config.toml
n_layer = 12
d_model = 256
n_head = 4
n_kv_head = 4
head_dim = 64
d_mlp = 1024
vocab_size = 4096
activation = "gelu"
norm = "layernorm"
norm_place = "pre"
norm_eps = 1e-06
positions = "alibi"
qk_norm = true
attn_scale = 0.166
bias = "all"
tie_embeddings = true
parallel_block = false
init = "uniform"
init_std_qkv = 0.0227
init_std_o = 0.0
init_std_up = 0.0227
init_std_down = 0.0
optimizer = "adamw"
lr = 0.00158
beta1 = 0.9
beta2 = 0.98
weight_decay = 0.042
lr_head = 0.0063
warmup_steps = 259
schedule = "wsd"
decay_fraction = 0.839
decay_shape = "linear"
final_lr_fraction = 0.05
batch_tokens = 32768
seq_len = 512
doc_mask = true
z_loss = 0.0001
train_tokens = 329400000
steps = 10053
dataset = "wikipedia_en"
MLP neurons of a small language model. Each row is named by its layer, matrix (up: input weights) and neuron, and shows model dimensions 128-255. Each number is 128 + 24 x the weight over its row's rms, rounded and kept within 0 to 255. Numbers have three digits each.
A block is one neuron, or neurons of one layer that tend to fire together. After each block is what it responds to, as a language model described it from the Wikipedia text at the highest values.

L9.up151:110138132111162121092204112176111114164102094150147128163114118124122142135114161134135123113068093143125112105124139126130100129111120104125143102122097118095141101134128160064118129106107133072126132162147120136121147148127132134146163119147105120117093157114135164135093112112189167122129135130094166100108134132130186104142099158149127158155157118148100123152126111118106092132147
L9.up181:161121119122149110129159124170063127155094144136141159147111140096125096135105121169131119166091095127096131090116127133101142117147132133166134117105076161130126104163090142124135142108130091116074161140131104162125130128143133117149154119142119115136149163127084162147162096121126162096160114111105140148122135148154147108157130127127104132117125146204122202111167125119130119090135
L9.up457:128144106125161117086148145146079111126107117141131100130091109136114149106099139107065119100094092152136121136146168151111119133113146109147085129146088113144116141135118151128113096123090116126085133123165092130120169160114188106169117114088103110138127156132123150125163149132129160172135147117110140111092150151147148130160089139126120138132152143182125143144137084130112161109108
L9.up808:140143128142150135130145160153127098129132133130118145158140169094122133150105149142082128142080096115101080140167110130151128104151162094133127143095154124085100146110119092115084136127101112142088147115177125141123144090080132102132113116094086096175109164142135171115159152088122159168143129134095186152147187172137094099180122104153106120094165127131086144122123113143152103110127
Indefinite article "a". The article a or A opening a noun phrase after prepositions, commas or verbs in prose, such as of a federal campaign, a total of.

L6.up39:153166115115092115147117141140138154113155128091117094131131126144178073182106152154135154159159154137134125130110134124143167068141108134127107134122100126113106117161102128110147136129117098102099106149158085150127173114134122123123147145127130153116195142108119116115116116146142155115137097149076160114143095174114112101103134137149091095079093127113142136114123107083154131132115
L6.up67:133144110133139104078114158157101136127146154067123114138109104132101109121096131125151176116134153100123117171098099123161107133103134170102098170143129114131086070141141152104133138096115085133103111153136134164154150160129130125122142114133081179136145110101094140123105114159139152133139113109101144068142165117130130096106085139109123127164117158139142153127166082138171151114125
L6.up74:154145116117125133174126147132143124103149159129141125175124136087147133133137126113132165132137101134139114136108154145123125089133113129114134134106108133119107122112148088070099139174108118100088130132146111108139163119126117164138153141126090119137155111136109144114158105143162138148115080189143131135118116172144079105149121131140097147105105132145107134127101101095135091109093
L6.up145:115154135135138117151122140114098107174150137087124130115103114120093083177098150135113144156152084128116136112087194154106137137099113108064115151110116168099115095112110179112107141089147108138113127134107120133125105149126120126145140139158098116138137144104093148153124124089126157121103105099133145126159142114085105110107152155118144101103165121117156103153149134125109118138125
L6.up211:120127124160128127149145129128100110111180107087116126071141146148079133119163109138122146129139130146121099136128173119151153168137126133090117154144137107114122117124158138148129168104128126091130124127137097142095132084156139077111133123092154131116181164129149130120137146151111136123138140138125108161088114140115071124155124107131179114155101110120114113130143101115137122108092
L6.up327:101132155122144130158099127153095132144134127094118119074150167140113146114139128149106144110109103155109104143127160146105131128136094139081168132072124156098075110123123174141147180110119146134124158158136122140190162157086139125128154118129124127141162120135138093133103085092144111184165084130113134152119160138120102143143094156111139098132092086102127110157164136119163090111077
L6.up338:135157115120153107173142097105103129137103116068144140146144134117109100151116135144101112106118133156111116112080142104147133130139089183170124162112109149162078139144159126119110125184119120122075152137149127111150185158099172112105128089169105180085143119105116182094095159101144176148133088126114120171151130118123122091168111097111127117138121134155157199135138134131155093119106
L6.up368:091140119118095129161146069157132122156117141148152120098127155109132083146094129150160147154105141144112130106093163128118133139134121131138142139101103167163106126172152144123120141127151096126086091144124091136095136113133136127133070129133115125125161099177111178107133110088135133152160102168108118144112120162098115131128128076112155123087146130116126165122146121174091116082102
L6.up371:103106158187106120108112128141144122102119136112130125143128124136105135132149145107137159099106172131150105099089128096139086139084077132081150188116117137161114118154137121135131133185142133130119117155127090162137181130129082142097133080172141137135172117126127101131106146109139153214156092158130144143134133109133145098196123146085131143109160133151122133140151110113139143092113
L6.up377:129130102142098146127113094133141104171105090121094082132156137096106068112126138113162123133139126115150117108121122102126073131153127142139116142162116125162080112101140116153109150152131154079069143088200097131152136111151161127148106149150130130166159135166127126097146153127119135129132121146153115126117131122142160149150119146102176145103120184108124145163146124129141106133126
L6.up419:152175101130094095117170128185144094119155179112093098126112134120119096107113155149141159148151094132091106102121153139103117122112121174136145123140172138071128140128124156097104172130171161154126092152167123116107122134136150148089138136157125172116171094112093144129145113126139153147139131110099122102084165136130089108119104154121114138122117135132114117112165094118185080111118
L6.up449:110127124152147121119139096152063118155127121138097106148173092101150118102143137145138157161119100126100108166174153162086115147112114099106160123129133163109077157153159111112144149116092120081097141127131112140125162153150128082103156138085185152123134140158120124136094150103154156151116107116123139117109167160101125106160171128163113162113124110136164140139087101114107073121112
L6.up530:083114164171134119144105120155123101162116125093119152158127150158096102121192102153087153120139114116120125129135148127148146138082104149115159144106169122114104078118166138158120112115143109089127111141114101119125187111127114180145124130100142146121177138138144106131112098129116159144122127151135131157102157154136121119142123133119126103143128075120110119127182130076150128130114
L6.up567:124156115120175122109096088123088110180181157113141076084154138107116110187158113139077156123126106119129080133140148128133115139091125128123121128109090156129088103134117153105137130161140095159080121124147100134110143111147174122155110113114164163135145167104115132117143096113159134166117117133161153170128150143086117129152131107125090126128101099160141115093108141158142152069114
L6.up578:084119105150115104139108093153094122186137121074130101097138145141148102171119153151158158164136068171136147109115182178105125155101099129118161159085118163097101101159179147144144139119131091091116108110121071158147144103153114095092156144097112103101166112108109104125095113137114115142110111150078120142116146140102097108184128161130127138124152143131168132141150104151134080093111
L6.up917:145114114157125155186133138133093093146145133128099150111142147114132127114092146146110122160125095109158112127104134155140070139083116122128131133144143163142062134121129130105159150116071143128103130130150108139119148138107151133137122133147119112137160149126100130138116115092139141131096065113105134104110150134117108082188148139132146129141110139146142126180155128056125093119122
Mid-word stem pieces. Middle fragments of multi-syllable words just before a suffix like -tion, -ent, -ence, e.g. descri|p|tion, pr|omin|ent, ex|pres|sion; also "well" and "known" before "as".

L9.up12:124129108156126104129131100129150160132119142121104141142120144126124136130119144158132137184096091120091118139033151101106095124141138142092108152098101121173110100142159141166098162107134093133104123158136144144123152138112098145117188155120103123109155127138137095077131141092145128155108069127118104155131168112104123118156122177140154105118115155134135136100177153166145072116121
L9.up389:140124137129085127155122095138144141094129162042145105101145117134120148119129112092122142193144062130105122119075089172154115172156131150064151141141157122128087118153149158139092110098176110158087138106130137127120136129115118137129163101090139143155155120103147146116144113101132140137137077143115113108132127177113131144147156104122117111063163122138143110146162133177136125118103
L9.up524:102176171121123076135136100130104136110117099149102102117143128130138145125114169129100126134091091164118140102077172068114159138182133172132123137105095124158139140140183141142148115147110079115097105148140116134113134109103139098139144130113146109117177111134137139121128134128144098131137120129152086149103118123113138138150194154114158098105135152141136163096108104131104129088158
L9.up568:160160120155141125127106099123123147156079132053137133127158111092094100125099114145151133142116107143141159110077160125123106152142157153133103105130107190114058093125153129122112118152114125129112108131141122093126187112114146152171124150133107147129160147124098145088127128107112114151134105132095117145133139130066138159127138080084116103157100138158152118133126138108127132056143
Mid-word fragment continuation. Middle fragments inside longer words that are split into several tokens, where the word is still unfinished, as in em-o-tionally, und-erg-o, imm-unity, Indep-end-ence.

L6.up89:110136119101122123156153103131067154114197075103133141092113140112085089113122138155125125121101120090117092128116140111111129128116136174114108136138136095177122157159088162157169111124113109129140119161151136139167146125121128113167123118118128141125101086144050101107092116127167150131151129140105173138111133102115094130084085094086130119146095118142150146143138144126129056123137
L6.up100:101159121143151162111138085118134172099187113107123112078091149125161090129162159115130153128102126107100152120123145113125159066116149136104114151184151139136102121123184160143172111178136076146138124163122107139118205104076153156094097118126096164131159141158144124103131144131155146124116140121129146105141085084108140123100174140099178131135135134110127122107137144143139107092109
L6.up258:130105125120149161129120134142099133143134081122114128146131154134134138116096109154120136137145134098094141160052115093128145087093122158093138146178163071162096144121118130129117164113140114138101132190112096162130158104084132111159111097164118087102089149129124088105126146099177144134103121128139138134139144086109113060109141132088135090114090129133118141109114169098176120096128
L6.up397:134137120151147114114120095170149106156150125124120119136096160111059079111141149156129129114166107134077129194123161124121124137102141190139168137144124125111107126123131158133130209107158137104152150145123091143132131100115137139157076141134120121136160116132124143141133060141132141127103127128130135140124126099162128105122157119083140138133124116127095154160131112159124096119150
L6.up428:130141106121122071166126093131137150120142122139144122111112130066093089120173122158140134088118111076052136131135157108099108125102115146137093143139112112183137157127138154142165153151131127111141118185163106110153163106078096149133123097109164121122147142142174099090113138109133167131112124111111166144130122080146095134112103138106103119166136093127113164150146122160138093123141
L6.up451:106147126167120110165125102171130148115146097096130142109164114163104123114159160138177115111093114098089150118110125111081154127131100175097118145159096123110145125113129114154159133110145091119130074145165093140143150070106109105166135117118132137109140109165097118138135135103151169131129128180112198112096121148142153115112103135139124120149135118119083117127178147152121097127106
L6.up461:117124143132104183104141132119117100111122113097160106124126142125126143138104127123151173138082122111123157160173131111145174138122137133070128123143102112122127108133130150149137107141136120132121046158154111153115154113118113111135098089118125158158112094152135117147128102171175159120146152155109129075133113132137140115115102166148125133156085168132120135173133145144129137131154
L6.up469:128134126125105172163145126117152104136182103116111144132152126090115086125132135181110082125132118131092140147114124144111150163100112168141164122145096132142074139095103126165196138141119151112158123168128122128185105088052107159149119084130146115119130140154134126117085118118144107129150103133144143150121093104110092130116149147135117117152121125113122154141112135121174137141102
L6.up515:116119182138136143150141118148098116121155088108130135085145121124076135083125095119111150111141132147115153152128145099115125069076126161094139136160137126143154162107101127137158162129142125136112136190151107102143102134095098122199125095132122145117096113156145133111123127130158126129094125130119145175109131106157083103134100104119163126175098130150105137163137136129166140125108
L6.up618:132148141134108131105122097149116124124191172110162152145096179098119111148118118156100099111097149097148105174112133067128122095102107185158194123165127127148069154150144113144163134164084110151126113124126086176120147136143119112124128101110118119129139157161141117101105147164118154130109136153138125152141112142101142111102098117107118159121130163105140135154122139165153128055084
L6.up706:084145121154085142207108128133103106124140120112117111125148115132137133118121105132156138134147085104085156118135138164125146099101128128091118089134162105144168146142151137126158115132134102074127115121171120124141153124121133105192119132156148108107135093130138124126086093130162137107157124115107157120069194142167124084122093133089139143153140100172079166179160110103141115134135
L6.up776:088102104124126184169137084120164139147155102131169137083169112114104114105092119180105120115119085103103127151092144108103125150081109157089152111162136100145085148136144136134137118134097137143129108170151104145174152122095156127178118068168122138116148094155171130120094104116159133125117144123123139156128159089142124121134110153096126124144147115169122160134105126137121126124135
L6.up796:129128161154181145123131125143130128119140091125103136111138139118093121096141100102154106172138145113105150172126122105132089149109066152128158121144114171152109194131130106138139148148121169091136108162129106131148141155150111123154087130103135110113129108129162142124119090127102099160132104138162109145129138101141108089115171138128120133167147121101107119179132161139128124142118
L6.up834:108127157144101141145126121117135128090155132103147125113144113134147161109159135117094172148112082107124126139145174069142152131098134126119103119134122116135130125145127164148144112157118149145133112162173139134161093143131153097145118153124158131124142171116146107115110113133135134123149125147103173112163120131078094108115106109126147143140138087115128124098107134139091152114157
L6.up839:130116153146123133104104127104104101155154122101169131086115184124131118115155116102115167136139140110078133140160144138122140091119111101105116117161181164158159143125117155114125139133113090153130071130133116170132146106123096157110121069116138084140148143123146105113140115106165107126118133170148137150150106128147093114116080148117106116133072126145115125143102140114168114119111
L6.up866:081103136131160143148131113145121133128150125112126114086131133139120119122129129129149134136128112111105119179167169133121113110099130154051171110144130134176098139127147159121142115145123140148140120167149162124119102117088142137196138129103139130130127105106142107141073110113145121132104122144155142157121146091142065117115118141134148111156134140155094156159156119132130117133143
Name-ending subject pieces. Final word-piece of a name or noun opening a sentence or paragraph as its subject, just before a verb like was or won, e.g. Bon-ner, Jon-es, Portad-own.

L3.up934:130141183171127141122174127159115105143174105078122119120111127120129094105176169067168166136119132108126080183154115123137150098098123150126116110140134098134126138130125143140115095135129117134146096140150134133122146112091142101145062124133164162109145103144139090119115141119148133116140149171088169075102142143104111097100119132127158147130123139140098157104123129126085176120132
Proper-name endings. Final word-piece of a multi-token proper name, or the comma right after a place name, e.g. Holm-es, Jagg-er, Islington-comma.

L3.up862:108109127141128129089152158209137093109105160133136092124183129135143154125116170115149130168143101153073138112118144127164162111135118101132105137119104098137148151136149126104155120135098111134100132150180114172130114133100083148190121090121120147128083148162166120116080112121132109105151109171128149130110140142097119099111122119132109114141108170137071175188121099129118142130086
Wikipedia table/stat boilerplate. Line breaks and word pieces just before formulaic tables and statistics in Wikipedia, e.g. the newline before "| Party | Candidate", "median" in census text, "Mean" in climate rows.

L3.up459:119150133186143080112130085164124065146164130090128123136117132134114117119108135150087144110139139122163146151153116133155095091091139152139142120155133110109114102134111122131129161104108138127106070104120132103138108095104174098147081128103117117106173125149113144088154105163121142173191118179091143127087124139100150108138122091148154140085110163097137121142125125122127163125106
Adverbs before verbs/phrases. Fires on adverbs and adverb endings modifying what follows, strongest on well in "as well as", also officially, also, then, later, now.

L3.up156:115138167110110119171172149166136119119118130151133143143143135120155147154097141138102133113134121124090106102132104130177128091137115098143150111149148103163106130173132156074102127116086098136099143156117108121128116148096166106106101091147140129168118156146128129087138082146131170156145105131106157115130131167112132133135137090085143108108160138146126154159148097118112135130146
Indefinite article "a". The indefinite article a/A in running prose, mostly after a preposition or comma, as in "after a series", "for a Lieutenant", "A gun battle"; also thousands-separator commas like "5,000".

L9.up262:147115120129085118122136139111130128103115142087115129117151148162095140149143118163170143164154130154111158159127085115124116116118158070108105119131130130166142097117120120109111127139101093138100157191129121135135153142080145151155157123111099099139106153145132112105125122158138117107143106151139109121102107114149081107108135148114117083116122138178126097154096098160148074154115
L9.up296:148170133121108124126122168128158129132139144106116081144148132142127116182152109133129081075149162157143140138150132080152156102120104114127093102110096139138143084108082096097116127166093081152112125158164132107175128127131138154123140098112122130128119166159138093099149126142142130134157110106148170146107115149119110151172123177116131090119137080178134108120137130158114166138132
L9.up411:096153168161136127120163144105173105150202132146148065130161099115107135171140139137091153118122122120120128128171128132168125087117160099117131079097123143145125093133112168125111117168102132095126107151151125134156133145125143133161109148121110099161121146123151136115146157109118145142131123160138143121132120124150146115133097126096189080114082080108097128147110098139108122118104
L9.up777:109192133106147110132163155190109101124148124149115123139133130117137104143115116124171138132111137147152099165123131138152098106141126113090124087128125159137176143068124179114097160133087169141126132128124128144121143095101094117148125115141088136125111152124117140125099119153158112130112135123111145100152115102149140129111154135154192108111113133150123123126094110151124155141128
Mid-word pieces, table starts. Fires on word pieces inside longer words and names, such as el in Telugu, telephone and nonetheless, and on the opening pipe of a new table row.

L6.up164:129125124123084091130147148142115090111116114102089118112141137119111152150149134113211144185154099160119153146118174096132111140080131088131168141138156108160107162156140132105105136147064115157134150100158123103112134128122130150128171162140080121136158085116138135136113119135113084169107077179123120152087148110118143118119132117117136136126130121143149118176148085122101153120113
L6.up219:159153134139120095127110138139162082145147117118121129086149129080125168134115144112138144174119123135094114159115135140097091143089094109136116149133138113140157141119129146133146159147104106132113107096135123148122107153115133124125144143098113122122141137155168075098092125118172111181161128180084134160121116115055125143145135126106137114122127139198170149138170126120087108157165
L6.up247:164142117118113109143134115150140125159144087117112121122121149094127135133119152121154157176132089135089094152069130127164107149119133139130170154147134136118089133192149120138148118118093120089117177112146112153170115154149161119139069135083129107107128115159144129075150100141150127153110120154141128130124111108140103109116114121145168120103148162096104173165125065119140156140112
L6.up299:092106131117106081156105149146057059164131124092100149076087168121131190122178155113096137133112053100082107147111138143122089108103148123096140145126127115153118127130095179120104146118151147149135130152121143154128118134115138161173144119143131165118118124116120078140109115145137138129158092117138135116112134133116080140131114109119157131146103118141130134176139120120180121133149
L6.up302:114148108114102137157137132144138076156142137102109145124146137126123154081142122161183130166147101106080177121110163144096106109113083119097135165111108140168105090178129179122158157132106118123147122143126118126099089153127086174143091152124084123146105115148162091119112137140149105154119079127169092137118142169116099124125110161084131107146130142143113119135160124129142089121110
L6.up324:160155153140114127151135111117125117157134137104142103127158124113150111132123114125140149177130084138106145137109149103093084135070104130104179133119123156158132161152133129107131167146106120116099145175143120103141098123129122135198177112155148149128096103128104140067147096137143079139091112118122142148106127154103127108134116158107132104133121139157140131155162107135123106117092
L6.up468:084136144152118104150136118172150100156127070092094114159124128104146122129156113124155134164171095126121112129157115140187097175101140079098129140109134122132114167151138113161127130089112110118129112149159119139150122111112186094136128091105157113165138115149125149124110105116105091126120076136117086101162129132120084155150140129109131115108124121187160195132119093138091111099128
L6.up556:113130130155128084140127141145113124145156157081112133129146138103128163135137138122147156143099097136143098115127166141081120152121126115118139138138158110109115093170143191129116112122082066142124111123138081112119116159118144119167160117112132165166145142143128123136125155116108129180149110121124098113125158135143088116155112114080153121126139119124173137140165090119148101122143
L6.up663:129169112176114139132112118168110127174152126095089138164140095084144140152141141172147168155107096146099101135071142083133097123107107122108109131130125124142136152184118166110144137173115125115146107164148100136123098116124082090130133120109137124119134117124181114115150139153139137161152116139166144111132122139114113150136139153078146096107138171133123137124132040087135144120121
L6.up703:133119149135118144113141131096110119137156152124111123140157138115104116134143140156148119162140102145092097136130112113136121109127129125099129119118137141161134126140105132098168135147098113121149144164135125135113157142102141155159133103176096095136096134141161134112105107111144121118123119154154163106113102085130113105119086145105162099140110086164078133157092105173162115141131
L6.up828:131139140182105122132112109111114112149197119134130114135155147122136142111147093086144201159095132134116103135135116124159096116086136155114124138146176130147128145169135146069125120156108104098152155129144116139130095137147125118129116127109095141125144106167127128133116126164164111151142128171115135101096122125157125129162153131130130124093115128160164115146138107129110116114154
L6.up915:119170103123106147115111126154115128103155120097112118105158164162136132135130110139137146154123125120072115129123173080142151130132093149085132125152081110137133118115149172127136140128122098136133114147136124163145118103128145117202172120123154131110123124135138082179113079122153096163145112140121141097125108115124088106110077167116157140168097109105064102141142103172138071153107
L6.up968:115129147147133143147118091135114130112145141077173150114168113094113097167149119110151172158137135134106133153100177095131116121126135148124148153105112161103139116155166104116152134104113109142080144154134122152127138136148136131189156123125130157125151060115103151112066136121140124113125089133144152178130157129124073111137115112071102142149095154145105114159161100134120148087093
L6.up983:155136119106092126184137133131155110140132126107126109123140155081127113122138127125081120146139074119112122143091123124159157108081110120125157125127102159146131098135133152097101142129068131132133122129161137128128127150121198121189105106156149128112109104164144128089120123160126123135146086164132152102145124127077101102119135150103139125133156129119118140144122127142149160094119
L6.up998:104122208167130107154136140137108075194165132086123138107172152127124133165187139146196128156117137103114097138132133102147122111103102108127156129095146117123140138145145146088134154160104139168087065101115120173101105108132069111155121139118137134105099135150147127096090132140143103120117113166156092109169113130079100143105150110080151131124100114157164147158127110126139135132105
L6.up1023:107094145122127151160139142078104109181153077083130140124151153092152126186135142147121148138141117171078130165107175143107198142120134112094167087125086149153117155120138118135112150127110143136110136177142106117154117116154136112121136102148131137087089112160107152103148085151144096125101124117087102148142094132167131125164117160128131156121100116138146166133115143163111103149119
Table/list structure delimiters. Delimiters that open or separate fields in Wikipedia tables and infobox lists: pipes, line breaks after table captions, list dashes, semicolons (e.g. "| Census", "- Born:").

L9.up154:173159140133106115126091107097136107131165133121119098078119115106100137114106142168152142100153129117087103164134141130143126139110135158122120136133126095130119144148127140145112169095159120098157089110164102149133131096134158102125086120155134127106150084154133149152177091161150128141130144153155173161112158133112130132124165108101121108135131125189112149118116077114192146131144
L9.up202:125154116142110148149131120135103089140167124096120117153120130109100132066139114096134145179126131092159127151128085108132114113110091133139121092139145155148117137154105123147166147139134133114122121120158099116142121148093153110114094138137114119143142054135210111138172114140147123141148134178154144121119144138108127129122114063109163098159116156157162145145091103139126082108102
L9.up409:127150149128102141119099074143106144087179143116123128106086136131090121113138122150162134122129105121114138169105129091133133124093110173110175136162095144150128138144149165111120144145137129118138121131148129135178154110133143102120080133188144136114175123144153136143146105116111118131115127171140146149072118129073102078133137106182121149149159122169121141126140126149131143120108
L9.up850:158130153121092150195102085109100139127167125102117138134105124101120092095154119149128135146113115095106173143136130136101106102090090165139137109165110127137131133115105163109152166123116111119160119105141073147141085104163135126124096097149121133118144121151140172148166094115143142158132138152156166145141144107110098129127141112110136134155152112144124157153138083151162117134096
Subject end before verb. Last token of a clause's subject, usually a surname's final piece or he/she/they, just before its verb in biographies (Rign-ey joined, when he became).